{
  "num_hidden_layers": 10,
  "hidden_size": 192,
  "num_key_value_heads": 1,
  "vocab_size": 4275,
  "rope_theta": 10000.0,
  "qk_norm": true,
  "bias": "none",
  "tie_word_embeddings": false,
  "init_std_up": 0.0405,
  "lr_mult_down": 1.5,
  "schedule": "cos",
  "batch_tokens": 65536,
  "max_seq_len": 1024,
  "dataset": "wikipedia_en"
}
MLP neurons of a small language model. Each row is named by its layer, matrix (gate and up: input weights; down: output weights) and neuron, and shows model dimensions 96-191. Each number is 500 + 40 x the weight over its row's rms, rounded and kept within 0 to 999. Numbers have three digits each. A neuron's up and down rows have the sign that makes its largest values positive.
After each neuron's rows, "fires after" lists the tokens most often just before its 100 highest values on Wikipedia text that the model never trained on.

L6.gate538:484485570449538519551500524500408509486524490494442477466496494538563472542525571490543470524483550525479533444437455544449495495474546474515524576491504565536497541562503530509475502525561486520453462519493545457488527556515461527446469427497446489490502516497558556443426530513489523503
L6.up538:533474547502514454512475408513474499529480448511535418431566496537623456537432510490498494501478476498515521531522488543463449441535478473510479540487524481461547492476534497531521474433563452500431513512484451540505553525446446459599548516473558494532547456515495501524502496459491571452
L6.down538:531488516492532485532507456502525518530535550452483515520499518497535496518477433569573455458490518517423479499486456569541497434408520533469464525457456499526552535478427552488516483550452385491534478506529512577472498518425560506470466462478536517569507535512559513451485496450467528467
fires after: ",", " g", " there"

L3.gate404:507546514492561457540484420491511554485500517607528508490448485526551457414571520527442505509506523438529357486537477474486526527486541469428477492487591540451504534593576506497503495517475474505411578480459482531531581527552511565553549420488512515432543480505422523487603566473496482516
L3.up404:481526523495496474531461517518512525528507453479457481414467458510562496544451437488489466509502437572493450537473479493522397525443512472509479514544468504543451510433506483431474519434462527486527527472462487557512524487551526462499532420502495454428480563621504458522465609446527510493
L3.down404:553544496522455461466485519466485478468474518501564567441463543503479568457500515528516575417497523486500504528430485447466547506555534529465523506471484538515525515524480518527527506525473415561496597519515506521535454511454590556480522512507448469511485478486678470472527474503472477414
fires after: " W", " sh", "w", " w", " B"

L3.gate369:503454549449570434538537484433473475508542482480572412473471448490520572459569489480440475588472442514457480480576456516461429513517484471467516492483463491477521519517464488423523551494460478488389528516470545510453550499507465462590541505533473450460487457483444548479450535538499490550
L3.up369:506508510399600512428517539494506522496506498432492469524424496562445539538555483490558408499472477467464449432490503472477479504587451495461506552468487530502534565479474518538510480615566489389522449553521467480508538473549475569486484484443496494569536535562461462483518458527510516484
L3.down369:540504579530468541423468486495482506499524391509535475480515513446584515490489463545528484531531492464510547521505515511513525543488496475485454465502497538472481530563547506485435569485509548458429460475474417491387500544482589502490485489521500552455493613475548520521585454520469478474
fires after: " |", " fl", " g"

L5.gate682:471481574505483541556473506517488484452449518503451502545504529461488515391447541526534516613522559548444497535514508430534472513465512532524500510448589500489475391477582530536550406444457554503549536456516445524541493450464519543479482456512530490441506533494570523479543560497464485456
L5.up682:482477514587514562585511515542513565508498446521477569476510487542553489453450495508562513515472474460502479522503458495445526515472430506533478525468502491493539572442510537546475545468499529518545502496520528490439513495522571516477526498493485553557544562469547545507464555525474483469
L5.down682:499531550537475466477502465486541513515524564450458512471421472511543546457623507477571530558515449525549446491482450533492496497441500517464448594509497528434451510437506542517537565466464458474584528537463464463589446527531498501471532545539514510499525495494405463516529431502463504503
fires after: " ", " an", "–", " (", " pr"

L3.gate518:518474530476410468569486467466499433433568524484547475479490434415517484515555539520441486496465535504471533583453519458504479535479447495525468465607471517527545515502503462559534453505487519541548431503478569535448466515496549533536558463553453464554528505518550428465486511482563499487
L3.up518:577527556514499535545426422529517466548482546513482497546538487491516470479495507546469485558398516466491513509540504537546449476458397542474538494524526498423473512513600523543512441518496505517535571545512497534505486586529522471541563548479538459489530493572471473434563464481513529522
L3.down518:455492511473512491513503508563571425467500450552490429574497501496459497490495540577519459459564503454529511508505483503447550463494486438562492492494497509544477537564445516516511458535483546479497433513451507501456473519541520508523445472470537546507460488456416562471483451499538487483
fires after: "0", "C", "G", "1", " G", " "

L5.gate44:493432545486482467500502528481580511459527549503478494518550515545470474498531509561503507509461482506449474545448492471529505540516608446470500568488458573541467482479444545485528476566516493533502456485434506607477492446452398495550487482511513475453532468490521459467541479527462482539
L5.up44:458497453458537502468424479500545506471485485514487586446474510473463535457453532510466486462518522523458408573507553491513499545426527482489492491484471427546504534449451518530511469440457583422461525439514453559404493546476423483456590452427456518473510443446491483483561553496498494541
L5.down44:497444481517550462605461474525432521522406497440508467531522498517487505543480493512438532526542474458510517487504505466406457419443463542498455524517457515477509533512535516492458549542440506435488458453408538476485473480458491554511489459490509502528416485494551537438522544532497521486
fires after: "|", " L", " Total", " D", " Turn", " "

L3.gate706:473560521525448502520468539515465534475489572503520563431557553550530528502545524509548477525492475520533524488529476600490449413524485497515524521497476471537503398472510491520531500485488520558534479457568575555535554493500584483484545487588457419561529509501489565492562454484544495480
L3.up706:499493536510469519446482495507521582429512511511445502550481518516515535511508515561474525539489473521492446482516563508524509565510487518555463460475528518539480492520614545409527532494494505552570555523531426463481507456504492496485454487473517487511434510478552520458563500507516540430
L3.down706:475525524469512530485526464485495515413409498547461608517514486479449608504483463510486445532482538569421494439518537433538549503478479502478452510562598490478538492508561527480486575486463503499527521541465488493444476482568424506502469409484527523520493496519516477483499548543474438522
fires after: "1", "4", "2", "5"

L6.gate87:497613504495520494508462484517495472470501551479546518520549510554497496533532494493571457563483586469512553436456493505510525532524525512452540561520563575447528504501590544547447550479512421528562485522497523530461514484482494509499516487516489557459545593534491470555403504539462484504
L6.up87:570476592479489530471474447445519527438492585479537527554518510499547513534493505494519527507508489531532537532505479443530526436449482430456560512500468528467519498499532476493537510432431505504529453536497485518513593518579457544464460492538542466520574464537576460478515443482506515459
L6.down87:485476504480487510480491517512518427454462490528481523542503514515439529442496523484460420577516519573451516421479479499489494523573571530505528522433589501510498569560568534510522502454500499522477501494534507453445526568470551483513494513548494470493466524476543475491496473477523504544
fires after: ".", " ", " there", " K", "%", "-"

L5.gate693:464535548475531502525482505543415559506532554479410534524525514509466491485491514517532535562559488495478492507454483513532473498533529560549488546489555454564634490497520486560450500461526569517549504489558520516482463546498510467467485592438521537451454667571479509455527517501501506524
L5.up693:495501544444556454531501540463479523477582480504457500411474548451440508484484541537570524565534481459493504537463490548496458451492502444497509508510515511495547516496539513530460459444472497540534481497499467481471485506531537537492474531578489510501429522517576534540518495520501519455
L5.down693:496504476465504542431477457479505531463404475499495593582441503497532500499486452447533563449447554554543471521455555508517534584541550560475532420400432588513453473453518487509538497523537527448520520510488559497555493464543476523483478498424460570516467514533516559428433451461475514556
fires after: " ", " (", "-", "ell", " |"

L6.gate401:569490437494493501472534502493538526519526500487515445568480498503542554517552517575542432510480546517561454497504417552431451516521521486504504428465457561506551566532474535457441459479482515476460452410503536440488481501528481481503504510506466469517442484447515540454477585510512491476
L6.up401:475516518544539535438482478493519557485456471456511532471534491512521455527477526532531448471580492463456504493500438483471462449500479526504518555478482485477507436514455522547513539504502511496541542483445577569518399452477426529503544479488466543525550521534474523474477478506476562566
L6.down401:482579508509469490564446520489521532440539397513503478482509528497549557490522560518505473512612528481519558497443502547524571489501477576486546467541475497499507513498466547529505450541462515535487474514498536500459439492512508539500494543554519520498425514606577538521506459469416564533
fires after: " ", " |"

L5.gate285:442515526479485473527515513579464544521516509500529427510557488545473526515462534531511482488476539521447487481504426508473543529523537503530503502523499547509448541395499621450489436541536532515524510565490467526511460524538484493533462488596501482556559491473581518404526434506488484450
L5.up285:543399472474524474498494522537499514482465495469589477511483504517485556546529501504498525470547537533498460479550514539480511547519438484461486454529469484528468491486467510474514586481488505461491526488454472522524482516478554425554537506509426438490527490514593567504474464485504523506
L5.down285:516581480450548489601496507566561534413472436501519488482492524513561527463463509505514516464484510563465476520516469540526515493532560482558551449508505562521502488466520621454508456489551513491488539467494528534377541599482521461500554530494549452533503546523488505490433442492431574513
fires after: " R", " r", "R", " m", " l"

L3.gate185:506579470512443486412488505491490600479519502503509526529507525520563471484460523505505490464583540492437473447566495524448603452449492476430485502531576553531517536478485475428482440489454571493583497527511465532497536431510515454558561458449509462480523489576518493475530431454504466584
L3.up185:547501532557495498457444447549472572484484551533499518480490462492529532519372492513499458444546453490445506622473502542480474498483470467454451510512490476554489505492478538532480462471553508433605590473485509552525473425538527471502533480489435512487442465527470515456519494496534551456
L3.down185:481521481535561490435460494466517351448453530487524400540500482518502457570580505494509494492484536503574424526481531468547480585456430495527454501498395491411522555481506470492538504485513556468532423460489476461472529540565550462518450547501475539520449543477515528496457545471522550491
fires after: " h", " sh", " w", " l", "N"

L6.gate459:544496550519466536501451457512558475527465516587456532576526485491539537450525457493512464472544565439466589505491473556453487506475516507473501404442521446517442492535527577508564482508482529540442515525532518479501543495462537452503511415496476508595498457536563498513469506540429506555
L6.up459:549462452533457468444475512549555478444477500516465445479506458496555541505499461502438505469452500462486500504547509537533509517418469499604519544484534514493520542456498545538536503516471507460471504529543540486548527505487446461503514520489533481527532393543598555438509548470489504538
L6.down459:501478552520489513492492559540519500525495577518540502487502517504561475504563504521541559465424458507526519470550493500577471455501461488566448527601562458480450520442429464528573550515442516527489486474525553476503516404521526401491499507469499520520490492459495540477559462476425507524
fires after: ",", " |", "),", " ft", " (", " as"

L5.gate530:505466467505465553507524478543442553591539539501523483483458561482464441480533461527489520501561561556492494458507497550437504516470506524552542503443457542553521558466557500450431539467474512457526410463395528451506490546558494517522534466439478471605496483481485441539541482451477495497
L5.up530:483436538458504511494517483539508544473556481487536495532511556536415475500462526561488506498474521508539525476534536450493465531489428463527536497484534448474491543523540521538398554506531465427494539494521594573530569493462468458554471458472524465472483443530489480502520565513487461538
L5.down530:450577521497435504480534512572509554594586523488519467476518482538519520467534509432550536446453480572516505522439473546569528518511474481590551570437437521514487542504562542469423468461491537481478460490505529484533511553492457504464408556495495503518486529534438498484509496511428496562
fires after: " (", " \"", "===", ".\n\n", "==\n", "."

L3.gate289:525454561419453543449532453566447473470513549499512425517514499436580525541603454498458552571472496523474461502547520459445466531629488496432475445551472523497467503504504486522460536506479541498500544426524562586466512410527478490558528521531458491472510540504454543513483570527504562523
L3.up289:506520535470492563473517460454502435510511501523480514491408566456555524453562541584467493509527517576528468545493475493482475478578522522473535415493506498436495555526533454533554499488555492482509531560520504536440534482467481558514540522556462497480566538531491515527522458503381523490
L3.down289:455506498473508395522489482474558503442450483502489518486497510528462469516499487481500526444518529481535542436494505461561507496423459476520516487487470457505520445458546514495445516522479497518434481469545514487497439489481582579491519429520544543498509560475476557518458412514548478425
fires after: ",", " g", " G", " |", "-", "."

L3.gate286:418533406456457482509528507492508493431530530548529489507500497510513521487473554538466466437556495477465478455468505554521410488588472511533487567463513557485512569499441503491474506578506539566574558472524481454503512551483463433553483528526487505540420447502539530441491571550506507611
L3.up286:455513443461506469556542500462525495410513458555541531543513510535480471504483462431439465475505473479509543507503477471498461490556539481426479535543532539520476531441471533464433518584568523496515538535480514545559386432509474471481543494535485531534458515497516422537456484480597552518
L3.down286:434462579492485464506560440439506528500488469486483439506519490470539481516523417474486548431590541510528605526515540569530486517493613495513471500496477507482467503512484439489505488525555430455414498550507504464565412494536504556499483515466535508469532497531521509490487475511456496515
fires after: " t", " sp", " p", " g", "k", "y"

L5.gate627:520523505509457479516444422489485486535542534515508599512559514553517474473489444542486543469538505489461553504516502507454470496431510453484537530441529515498534508545542502507595480448469460459454487423500527488425556602446517522481545469457461488501443503501508493447417554453435520462
L5.up627:527508564456454479512447522521415491455494530501534548443459474507523465500465503559399552510499512453463496536531565499482495474483570426478529460471542488504514439520540499581493447507550496516491542558507519512499587498573478454512436512462437524496457483510546536456484506516510423453
L5.down627:475550552488453559546457614435531429505478457478503517388558461479511531539501544515485431458495501563557493541507514484465498494523548460415566468438471459521542450511474524467497529429531446448524569555421528502476523506467476533464451470478449413481494477473490540475462503541485511516
fires after: ",", " v", " V", ".", " conf", " f"

L5.gate106:519553506505536506462476415466483499471513489549446511521560486536484483524534588519505553508531480402555480428490441608537499520452480533428419562529503517398516549576474527476470514489527470525535510479499520456531550422504469461532489414435502522581513535495492435481488559512506478565
L5.up106:515447570536436501542481463512530487548557492453422471476479435549528534601462462522456523503539471450514439554471490453481502494407451457484515570532542452565473562498497496496505416504492502477622496495491522513472581474529472502488478506561548598503537512549470454553460517446471504494
L5.down106:449470507531516531439488470587505526541542476446486512432499514432553459470419481495499480500463518445532544539426530401526443465500440435461532506520474524559544528447544453566483464515449509483498534505456529458441569517472544514453449479516458517516481487574518496519519468471526384510
fires after: ",", "),", " ("

L3.gate132:437546530504489532500457460474448489497511476423423506491560510505574571502452504504548519425459449553514461544439570547502451530537519529485509491544552505484532505491439503550508564448558499557459464575483481514491466540510526517467518483476498492486490397472545507492545460546566507481
L3.up132:481496511434503482549485621537478509539483544471510459548525471473429525445516466447538551490480496489404500508561454536539459522522499528503440501486511458460483440452548574484511450448474453446540481525538537553520481538527496468493472504497476527522527435555511469479473464460419498517
L3.down132:525501492539440453435429434502481449552516488523486515442521493564426487541457543526490513388470403534491525519495504511513522503404476438498562437450517520495485557523476537540534514602474545495529543517496435577461509510453530498575483484527486434440468473461531506511545496529498480505
fires after: " o", " O", "ro", " U", " e"

L3.gate440:552481602604528469520594532501506499478486496549509568388486464470517439565476547548489501491616510525497502503531467496453586539521559467538505503500448503501594437552398533475487511546446539523512554518542568535491478531466572450535462487508520438607518479455534499493474488519577517498
L3.up440:555500539435488496510559479499537478457541488499535512524456519464419520510487530452487516509476506470428499527495389524563443554490498484459555539434437467411514467503491551576459503477558496442483431433439528519519521533516472463477442460520616496510484468494578500538539515458483469502
L3.down440:479492453511518501483496539522433469490481534435515519567554476487538460504484408528565478530480500503510544468469537474515409416495503547463499468442586560507486525417486489455520468466521469489533487552471503421564506463572444556423525484462483464497485506459461521449518484464474517521
fires after: " Good", "m", " Jim", " Ke"

L5.gate403:503498514527553475472581537536528512495510555480476507480488518476434521545519552537449484466533491490595441549474440500494512484509497557519529532506478471563571470374532494454504494516562485476484465506570479448420496513469538519469514468578449470502506476439513510523512451499483540514
L5.up403:481449535535530537541584495523568484545520556440507509518570428499478551552500516575447549476466506478595493514490482508533498472485459515504507504462515437548472493524538506498511500537503494525505471458519508421498481527501587451556419465512502533532466455481546445554533532501500581440
L5.down403:450484538460520443504508461551515440475465554471475484525508473508543463518521584478518560481455508551562424396495475489516494555500606507477585525458547555530491578464490494492446438542492539469455500520491556522519500477523507453467525565506487485527510499450475474531480492468449578483
fires after: " ", "-", " (", " \"", " un", " re"

L6.gate68:533529526580490521524538572463517430564534467510516441482503551442524497495529493525459472536515567474502441547488480492531420515534494428496475492483501467472477443464515453452547510462474454532499525533494508476500419481499517464515460492528482428532533452562544478497437567530471548519
L6.up68:576548519529494572478518538487544455550548493492538479543471503470494451476514537476512482560524549489489481484464467503529472509512455536515521463517458524478440517497455501486509508566526488527508499479467483543475546427485520415565485528502537433522575498554433487468468452506456525397
L6.down68:561515497500518421506509496514482527508480514451521437499472526547495430530469473482573557577448477511480456522496485527516487456407543510501515559453468497516485562520505513472466482480536510505450542439468445486586508613524412506485419477473446557361504529527434531450561463489458466478
fires after: " due", " G", " g", "d", "ry"

L6.gate530:514495536473476441444564509443527501507472483484451473534482465489513478483483512527540479520437418500551505488434562476465529501510459466446480577462439478478476505534507527454571559538471531510446500462467390500566525600460582497522462497455496500550526459545518539510496541502483432545
L6.up530:536512499522496484527507456471523456498526426547511531497512423493507441478482455496528579556456515525474468532530481424551470521448528478482605464582459434429506433470452478567444549480528488434548460493466487525524546535512515477470474464476553490471453476511470515502514531407473532509
L6.down530:460471431489514487541554501453473521501557499458528506489485531491544500478464398547396463520526459518499452458500515539537498446559500420462430597642496520522457492454491516457472494423510483500455511504544500529416475494535452497503555461547525492595544446482537543510528496501510484476
fires after: "20", "19", "18", "th", "17", "16"

L3.gate442:542533482490498491525541464584536528534443553615533525487548463466525530530514528558442485472435530525479487530507474484488565506556463563473518563541445478477562491491556452476542508551577480518565505511478507482444490526498499485507497552450484483457530556472429445466465567519492418489
L3.up442:515427570497482566520501483547520494575489490519504494452498482458507556426416510554463449486529500510507484559449538518526548488464474562567493441536515435529445497520529520537538436500515478457543547432435510490515466483472457482512491499471548586417504464590476501488493458432601511537
L3.down442:484450471501411454494490535499518538535489482529499474482477525470433479486456522503491494570496502528452452542478525493508567526479485482504487484513566411511495476428509451600542483485553526538438450491428524499509532478537471502499550542461536578433462480547376512485485436506519535607
fires after: " ", " (", " multip", " App"

L3.gate641:394559575524481448449508460498497532469454485433451465535446598535537564503538464555501457442538425474488451523493524495538474511534474396494567493555539471466483480515602557507526531525538486528484507512511572489533482533510472483532503489530490445557385483510563510463477497528562475451
L3.up641:494502501496474429507479591553483510564486463529550477554506520511551525420502445551460532452533480499537445435572499470493459528483516463492491453512505454497498486479488522593533509456516527550520542496454439491434529495470453486442480511453489460525526447447510535492514493498589510513
L3.down641:474542514516586562547484500420518477479466516497509510482411496461482485532507551580543470535490459480397439500587567506588477512448456507542581497516480489503467502557508477466459479471468499538559449524513467454502454512482530496552450485528482505503503485512415554477509545499574513476
fires after: " b", "R", " r", " c", " dep"

L6.gate685:542496504513515490520482528460485548467555506446509466520472553495503569476511458585457544465431507486500538430451529537495493490495512548491503595503557538493456517591491565429572472479510457574515472455517463527600440507528573495555492520551511464504483549469493485472414521558540561507
L6.up685:411545490508449503488562499446503528538503488517455483481522550588506617434587440522477583493461520464519504405502435652512490484514474494509533462503518500465499435507518515482535475510482539530492517499534558541499458439487515537567473522548528571540504508545586515453463533453465521503
L6.down685:477533521482488509462390562511475428515511527518424490433513403546494567464572545431562561473483465449575442477508544560514493518579481464427472483550451469470485517524538522521496483473509555444518591466516569480535526497480508517517511530445484542475438509494452528501460464469538514488
fires after: ",", " +"

L6.gate126:532450554559506538500518384534534558471548525512522424493487503506515560472444458462439496519529511396483489514455480545505480550538507487492496519500414524511529498471584427509543484514504512514519436467502483514461400500465539500526504421575539448444439518481529503384528516471487546490
L6.up126:511592544461462521545528486455522521441526557526499474471452495495506496553480493543524516482519500543479505530563506476410520445505462496435459531568462509467477503483561491488450540430526483562552517505515517502444490544527476480551540548494518465506504504408476499555481487530497525486
L6.down126:561519523493492571507529466456508528489492498487548504540477521484567474507529519499460510513522449532450436502478448512589520417523525553473479475502508517451532464498436558502472526511490419472458496417534491504545524489541571539473551547497538549521554513443410517564405453535477516451
fires after: " ", "1", "2", "4", ","

L5.gate380:466429484523472565524463453471496495479463466388520499522528493503490475441538503525466493550461535603477479487446530493511516465516508550501587504520511484568520481454540488537484499516462540468545489557468436531467480471469554489593565470556490481476512488443405513381570476465457526472
L5.up380:510441579487529431536502512559508489435450447520502495530480477523478531533572488498529524546446473470530434461468480531514530397464461576545475495541553414511572488494430478510557490462468497496531485514516545536527442539541569553526464550476492500487482583451429483463532522480484537498
L5.down380:566487484508524461441514570544492516512413449580492573517482586539458491509498471540495497505612541513447466469486504471514538509534501463530442522497460439435525582527472502459546452529523433493521511512494530419483502503495562522517480522437507453568491474529437520469523523435480537497
fires after: " ", " the", " lim"

L5.gate419:548533522495486496554508550468529461516518474469482454498476499574531507567502459402490504486523494498582503496529527526528561507416497450515482479515498510611510406501527476498512496531526481473541438458505497508466539448489439517533578521490518469476497456575498518493530436499544557516
L5.up419:519464585553491521475462410470512558502537501587451482485470487501521509505523523518496501468541508548443498537473547471422504482485510530451576487539525509537601478491548516547564442478460419554463564552493469559499464482507502515458519439529461536542513574565514545490533437476430523520
L5.down419:533506544510565502476457512496470503506529464498476459546522502527453515530574470457541481499526512538521483517483462553431527474468494524420494470612496491517469482536507499518561435510518488579530525478505518543466492475586530454474517421528623520504421549500598532446517462533535528456
fires after: "1", "0", "2", "ur", "3", " |"

L3.gate301:503530437487510501505491526521408451414469440397468487475487545541525487518481508574418532474489515460451463441465580450512477526467521457524473507535452463465451501532452516510504545514518477566432540458441505437482527574458469475458549534477543437479548462444547542557547502538497480486
L3.up301:549474530474504484494390478545485535412477551496507516494473469543542518527464493519609492514469502461528463476453484457509457574504550551527556503531470501487523415463522437536499479507507504548524460473482441531509461475545572503470505549466457457589467509503418579478444423485469490478
L3.down301:453498477572497523422605546513522464474462493479483549430492475495447475505492535512523499496567453474446517441578419457507481518441471446580587496541549454561483572556497530557440498514548498511499475469527468506485519491532492470500439505406484512534499507552435529468407503501461477529
fires after: "A", " U", "E", " O", " E"

L5.gate328:482508497597569444583566432415550478490494538525491449501479471511550515522514542532534488574572563526491449491469463520502538534503537504463518487456499541481499483448597512459500466498487484536551493456444594540603528520563523568520537462515472460544525468549486550449495479419532493500
L5.up328:485456454616543552497523489444574432485543551545474502543520534544530484545491522482539485525583489482477407549510526515469454478455475468508497552503466559501523516378544476462504544538484539477539501399499527501620536460486456548523491476491515524549488542563479610585499474488536518510
L5.down328:470449482465477482498477503429475504518461475519462433488516468491506509500494485545529577474463487472452479521509526557555597498555584490525455475491525522426553507457401479567456422485474504511574542559527533470450451506571552489504472437446510481434479488511324415448577516526437519444
fires after: " ", " (", "\n", ".", "19"

L6.gate615:475509520519469454460505501492499534498550516474495517522493547493544469486492529502487492509486486516522443551508396477558506572472484459454468523581498492523589477567477488496451514502498495491519570510491550529505481582493525439552533538531496515522521528443510560485520500458502411514
L6.up615:486494456528527452442520455510491466475495516496600496473470503491422493544551527565556449527556513521531517470526500500613466487537546487444442544515473472505496452483546507485499548513497497472523575451484516506473434552553463589514441489458483468553479501486431480567502523527521506496
L6.down615:535489547493534432482526492431523434477463536539498520486595509498559491496566474458552446451540465517617510453519537469564541587503502480515387497494519443459485506523494513458508558569450534557483511448524545499456467560494453450438482499418499486504502532527392492518483517463519499540
fires after: " ", " Candidate"

L6.gate410:488542534520557475516500482548471518401538492583536525504566485499461503553594498507495499502500501456533433417545496566519469507531540449459433511464552431460432505494574488466461520541519537495497574443531541473501505510538532518541442441446534524509559564552480508491505563536442499487
L6.up410:534488551513483534542569451488566492501525482510371480461499480526517531525525517536485526479414536511503467486455525503584483516566504529481476457526524552513557485513547486474520471539487517552551502466468472533466494518453566547545493517445505501532542553522458415523475531441518553499
L6.down410:526501578552481579490490467475513454460540495488510485536413495551509520471511524500542468471477405530562485470487570562428462555448500521485637487486501528481457483428531515545440467492485532419463569469522517460465494488514531491547518503495532547467572510529508523435475471473501517432
fires after: ",", " age", "°", ")", "%", " zone"

L5.gate55:531508425484526484556518469468524468490580519524468479548483519540486536484493454487529518507511498524491484435537561555518525506533539559552483554572490500528543500473611497438508549426475420510507468378477515585492483466440506478529458483491479480515449580487521415526555497494365527507
L5.up55:471523480539467524542523549537482469530483485560490529475558542565475468514528546593520510516524519473481468437476559536509494487506518595515500446498519461529495547548576533476474496473474503441489477394428516466524581481531496507505518490469520509495518538509477487491438502526500560440
L5.down55:456599575488564521478540482519521518508558494494477520510457489458513536414615538547576503484520465478482489505487562454547482501465456422526441419477509463514563467510509449469489564510563489451523485521490520485457407510474515508502487500537490512545464532523393516536515401451479448512
fires after: " ", " (", ","

L3.gate522:446525501529466490427502451488537435526540558459507494478521463511505523493480522521476456576484440439540459581491493513505496414526580413474452532489481482511481477467494568514502501499604547457497556539531478442472507493443461493476524496580462489529481453444544500487531479494449532467
L3.up522:545529523588471479517468487525570515475509551458522398518502522477528485532522473491483507501519489443446405545542419488468521585522497537532431532491465585565499535450431572482492469475588490553558545491474443517555476465576533496492530490441543505492501607546519530487515479490473487491
L3.down522:426582556570473483513565518465542514498511537425501486528547541513546544510463508446548444543546478506544573508582462497466545545536523478524593535484477525528507428494413569505452515457527479498548561515512530462553415429482472480501530456505503553459470577496502480406497534466524492548
fires after: " c", " tr", " l", " R", " d", "c"

L5.gate681:491440475558537436462586487542574587476464532537484558525512513534496512465544548489552559562540642496489530494453550489526546536460547497472452462556429479481539483497459408431501456478441505503539422555486525525495450458502564450510513504441481544534464440571497549552533547455500484538
L5.up681:372599489515472424406480490480512530453536474474530467513488469537485473522537534476544502510511511425516455532453507479543522508472477518479502538481511553548534461501428472525430535473541525512492484450464478494518522538475559496470573545435522556535476514465533549558469469449539488479
L5.down681:492501491517511528539520487514498504458468561513522501518381552444510519435557505571458485509503459416510551465518536492457523429465471549509493480613450453545485488551583580495480488497542474534575499511526533539530490427458480500530486502504513530482526532490468482428529525506480476465
fires after: " ", " young", "-", "n"

L5.gate673:480521538493481503547560469515436494458504512527504479541508423515495527469531473500516535487470546477411489423475500517496465482470489500461482449500502545478489486452562462473521463533558525561453527482486453568494471488558563574636512490429477485509469459542518421511558466528503509461
L5.up673:497520481497551550466365492504492517477544528533478485472542546492497547517556426475423480517507482464548511499515461523509459459472426434544559525440530464411458485504582480495546518483457458455493526449539532529479449491538445516486466468463468544506481505489425507546500442589482591505
L5.down673:537625564516499514559473519526530479485619443481486442470440510520525504523501497457488519504456450462446447460494504521479502493530480523524490461492527485372547530478465434511484454494516514524400531431566511522549490469495511565483491517431527484495569395548438514528449558528468535475
fires after: ","

L6.gate759:522488520513464479498539465484509415494482454449502473557470522491538508511467532505451485516463499499485465518406454454500483596526507507570552492413412541555510515533486427498496552504595550505512489541459528474506535503520567499452475458466619516509448520559459458515425503482499503414
L6.up759:554512474486536499355496468578548539542420419547544477549515519528480467491588491502483455499495518514547476505470508499518545485447503454555473533527465480498514608462467605522463457452462448441557458508494444466503461501540449464444479470460475471492490537490501475490583598502475516500
L6.down759:537439409492524478512524483439437499506497443439462501482502554452460468488464513439545619477520505530485476502548524485529397468518482537471355550541532511524489539467494437537508558555476527501441545514538496512519463560533508482518455548489435485527539417539511559450493479512538498592
fires after: " ", "th"

L3.gate313:532494488517438520572517539504517465495525456522464556534505537571543470434424499510548470521494438557567538465466426533479540504502504455556584539484447424406549469512527507501504555512505501461515495486508539489517537483514490512561495514536453532511505403480547565479505465476489461483
L3.up313:452578556474479467423523491506468516510460459508513539504549514496538488443502516594500483535506564424539606503423480461556534496419479509520512450378446560456531445513507492483475539558558473501535458557558453508542427561443471517518551452445498488526549492478483538502481532544492521450
L3.down313:541529563476539459490534516547534501611556486486526468497524431418564477501506551483465452477487516504530519443517426499522417566541421578474530529510482488547496485473545500471482431561537579522456467595583488484506510516522494543495512497514521550518472435488469501549482529454497514531
fires after: " ", " F", " p", " D", " Em", " em"

L3.gate710:488544519514510554581482490453438525488471489528533516484410524478572459522501531467502462462536510449390456539526520496523458485501531571477498404476547500464534516491450475564469486492539524538520540536492540416593448515525458483529445476504417552468515439547456551512473507536427450473
L3.up710:440553512531499426562504514542524445402522461545512484469530584480519553505488467475491439425500501458495429443451503520446496485502423474484524542555530568472462573499496475594472529433444524513538486562527552486502484429489478495464500471462495542458491512514591550488428533515461449492
L3.down710:491525586414520468528442501437565545518459464461529448558484537466572434525458514535529446510513502507475524551512505532448512474572478456485456482509558509545491538497457532455482536432528484533479500517470528542566498489506448487468526471556510500463489546475510432527509549511511447573
fires after: " g", " h", " co", " sp", " p", " t"